MLP neurons of a small language model. Each row is named by its layer, matrix (down: output weights) and neuron, and shows model dimensions 506-601. Each number is 500 + 40 x the weight over its row's rms, rounded and kept within 0 to 999. Numbers have three digits each.
A block is one neuron, or neurons of one layer that tend to fire together. After each block is what it responds to, as a language model described it from the Wikipedia text at the highest values.

L2.down684:522430469524528535530478522453436435511507477506465441442462596518538583544473487519511383475569458506555516459504484501529423486452525570570481526490437523486456469504518471522469447479496494472506548458518546529477491512542555495493413476515481539486511526466451483454435595498505547489
L2.down921:536462540456487529463452500531516477483572527531478495503490545577499560507497513497562514481530523499451494437441471443567472539440573545473532507475547580486504481498491526485558518465467521471455550554440485516480468530557528502435419519580493446494565543507499557484522482521526532474
L2.down1054:508494414513479489468434453500504477499558464470545463535503547537494424535564559539476475501570524534570536475483541524441520469509476527474555493504520488507506467509499568459452517540489509522585548480465491509502495510497485479428489479521490555495464508554454550562563508494530473454
L2.down1096:461483563431509534511513495473635524508569477517519536578549548502492571543550451509582442538491581534472497489520503436449503507489520513545533516483516513466524439526499457506570472470488520594538454555506556557526521500536507460522563469498464512491474458455487542544451514482455548535
Clause-linking connectives and gerunds

L6.down21:499498484516441467498448526451517493542448470495524514483517466444477468513476469510462487426470505484500507506527498516503560480542534486476459524531481515531498559466494470461519518467406547504454463526484520484472613467505476547476483537506501476587446506439475526494520437477478499518
L6.down192:485537447544507523500481526494440449464533551528517471563532451488435475472500554504493474496413620479471518501473559526494503520486452541485509478493472522499515498461509457539519495575584535541518495590520502473425590553491524587465542499581459462534485454419461458519474560492443523502
L6.down197:462461510548562493528503533484512537533414498506512599535507467538515515439525465518616522487464533514545450524495440495497457417559508481511402502486421508519491474551522450469512460479546510397461547519542530493508490566470478475515453486414448490468513533509503490485508509497499566527
L6.down372:521567488499510438541435470547486496443516520427459508477454548586473487501473506500466501444493600505503587442571541511487480434495501484532530437544525531533510493541524470506548492579464504410422552452601570509538509524568528546508497516470467462567581472439498435558471532522525499508
L6.down451:514519443473476500437501511499517521555484565509533456488555499494515548572442472435507482584476488579487496521541487502542503430490449528550546492526532539539548464468542525584549606484556503455569441476505541428505555431597500467507574504454465474553439484472509542505514556587518541471
L6.down681:571572487418513466484542513548521465469507528542425449527499510494540458398486524461540400458530495427461409476493496520553543544525475480479505564526488494459536528513415499507567486419486486447544494502509489470486513542457454409510512507532480510496495562512466498469546470545509471499
L6.down718:534557484478478518507407525532477526459512457521495485485522507552528526480552503467472541472503531476454521565505445598571499433537491482506472449509485519480483489475533553579589436484531577459550526449506549442538531499493500493455532462543527574546493512453491458452573520594453516510
L6.down725:522510480494453517440527589503443463480545577515506482493500454472546491530479515555420522462497498472569507509559459496459477531554477566527531500499473559553501500487528531526554573514477475519458521507493564462544513439474490552484518433506481493493521481521532511478514449501482534416
L6.down816:547534519536534575554445492505441463575498537496495464556542536536531485535555442464505500509474485443544585532575543396462507466446489522448457435545550487513479485488511432487480548459519515530545501472531561545540451481493515516511520530457507494485450539518479491490544522535464543484
L6.down817:505543583455484444511503469494445390538489451471556476520568464496445487516523519462555541469478444497474540524507526475453447539496495507569448574481438492513516463468431521490536568576428513519514453470534512554515545456467437498426469490483445520553444493524529464506508499569519507571
L6.down931:512435579483527537570475531481461512553510535520522564570536487476453485566525527517469462510431523536496534553495427483422529482525472450567448511520561563506537537580473421475474468519498481503501543449508502460476498491503514511535518493470495372512493535526508501529506452466435538421
L6.down939:495553514505482452441527532570492444504556581477487578499438526439557504539468477538506518514436454512522529535496551510471509507524542493526504495518593509535525484499537495615499395486470497480457514428497525461396506459505410586373546484489507502464528438541514534434450513510465490477
L6.down972:477488489451541484442486523512549433511510467517531417474540453442473472475521530569543416483571504454530484432544494471483488455479516469501440509523546529521563355476479443561508508429446595543496485524494531486536514521524445496454492509475453525458496515586464534490460523528532489492
L6.down1019:531498549464453450449441530488515449491477467527470503503475505516568571501464556481578518428520484472524466445546533536508565431501462425509500555507538502564506519515515533401487510436473567525573484522566548563512521484527556481509533497530494464502489503541519564424523588587491500448
L6.down1074:442489511533521521512520435439545499490549445493498501431493500505476465536525522435499452526462435501494549530438507502491548534563494508545470567577497585529415482489504474511509485534524544537462443443502554467503523524504505423458545541550575521513485511494456430515524484514562515433
L6.down1276:530530525512521523482487571435472571502526490578533455495508506471505513499504472559556472487545436502488478499509556525501529452544486493454500566543469518628547489481513458539562458549535557486512460484563585529468514498515498574446483496567474497542475574446481454489501549544535531487
Comma after subject

L6.down296:450499466556439561537493522470462459547440510526580466461428499532471449528482496493553500499444496517540536462476470483523505591528501531427478497486419469492423528521477513515507498511546456447523515516565481529415539537527537547544448594487476464568498437504450513512493493522517551535
L6.down307:522476554489491503496559536458496464478489546480467552451432500490487568558453476470482474457420498521482565438515555497542583460473485603497501542476519528466435472553537437446584536515464498410600502470533522575513521490552471502525469482521548496538483480466442489523489570481463531449
L6.down373:475446407577425461512480513473556460522559538535481486466407489525527509557431453598501514465440473513534543467505532526533489563522520464462528424543424489478452500502530453581483532594480523492542500536444492500498487535389484462414503533579504492517489481562455510534538543542506436524
L6.down457:481494530429434496466441517510564511530495542499531468568513529444418524459502512499461465528449587492531527527511491462500491504521467503474465496439492612552449526508608584522474539458525487498406544513582507504568416465468449550460511461530508463550603456521507505470443505467490425539
L6.down482:545464491535466437524399490470518588514470567593436548514461507483572522528516536552510467571473421559490554494574478499500519481542547544492553467512460428494500535497511537491517486535530565472564491515539499582494422471487489563493538561595465554561491506462495546462453498480518535506
L6.down488:541486559495476575476500572454538460501406588574578493478458486518554451511477516567436502455441434540491495502514473508564502535550535510514476524487450482552489579574568539446454470583478507497456510463443534575513432413487516523559424437511537461496528517496523570531538504526484545444
L6.down578:472430501472531518492491524545474507582521551550525464468437566522472533484476554538509495485475429485532511482486511491559520495423489461535424536522489436495466460487544443503527513537546538431550483497548440472464525510475440574489575457493480498502529526520476560577485477529455572545
L6.down601:504458495430573544478509520455476509486507543506485493536442490493483465425422481452553566483582414599501493443557516516517496604518437473440490512544445584425483490517531509465470537550531542500484524512444523540488525444582479469485453468544418452455514445454501531459529400445509582557
L6.down648:573500541564458590469478460472532458479542582424478523415576501544504560532505471499472554489482421464562494421466445545490505485572476407547532482477532567511413444415529517529491468549554516482499485464440473473520482519431531372457474510552520502515519502491474548563478595548563505588
L6.down656:465526439485451495462517461527470447538487528533588493463517550528399520452521518561451490501501508532465447537457465469517519516487492522475446619535545494509444497528516626450446427498455463527520535531508449571563510550500507442562470503519500490456556548521539534467492463435495547477
L6.down891:507500492602444515458517496479555499581555500500445485578465441461413511546453485466473503490462497471505521476532489555482495482479584441517524542542549452502440492491499519486472434487486524470562443499596501531491523506546523460599569553504555532502490494530456495446548400514494523555
L6.down899:542522594498472480474564550476436522466490508518518511527503469530433481492448416514514413439453431497523531473464457470480527510460526496535602525517542460552530501454506505514505445497494503439558552520532586453461451488493466512498528540500499514528480522554424527441506551539424502463
L6.down926:582477502508419589502432499540457489502447482474489494581444508519500574485450451522463486516504515443517502527511532526516459503501505559534520486517497531539518518526514471473477504440438532474460566521458467471471451546434485499470473495521481425579579482470500438457493523496491498519
L6.down938:506463477460476504492500486385546471438607510461530491448473533501501504494500493495523487527507473583493489501422500534515475559451511512479541505516526557522490501491613520532517540570519499496511517544467524446444499561494467474466515510465541515487504529531504532489501466468465477564
L6.down998:508464469565536487501488513458467526467526505509496472529539545443489486516565497470470473571536509519533509546459515530524579585529478506493489502474565495542528534484520502422465467508441471494554439504456526564491475427442501474520392537558520547571505477515475458483467614485502500549
L6.down1038:474497522562506480509542510471511544506481455496572548396489503489499517508467509420489488459492437514492478521538468433477538535460509496425554517497554482510578497506507595554538454570558518485522474492494465527407515449482475540479439486455516453442512526527528514449488533561484560566
Clause-opening subordinators

L7.down1091:562511509489494550565491580472487522452484516492475448519526532498497561500528492638478488531528506498563527523536483559504453424479565500490497520535534522540504516523500498477625507482525464490435480469551443478509531496479444427493498479492473467543450521565484482525434536502504528453
Clause-opening function words

L2.down244:489497473494452459537464527521584502497500448506515452458545528520445473609530537472490546531476549516563567497540497491487533391462476490509470576532528506441526546528497501474467538502533520450487584537496514563504499548527531573506495472490557522471585463511434525535518498465583513469
L2.down885:440501510492510531587481471520514472471483511499483538450557545593471453520588457448432497496524430521429490514494468514495469534467572501497525487499517532498513526506458512481495451503486530454448494536454502506487535516478446552471467478562530527483514524461427447489440486505473505486
L2.down1127:476477505557480515536509522495472527513570480619470511597474503445486492547536512540477537489434486536496518512554549541460432509426540427515488559580521511448527477510442497483453458491469592568503525506526557579480491478422490488541493481494543525523496530468494479521507477502497505481
L2.down1254:535469460523541449550532546474445477459621495518528507523479534497488539534504496470455473516513498501479525465503476477502482539456489568505508557570514512526459491532498518490500423449475523490515457528513475497428489431488538536487491505508522522505438447516512443555478513501485517463
Clause-ending punctuation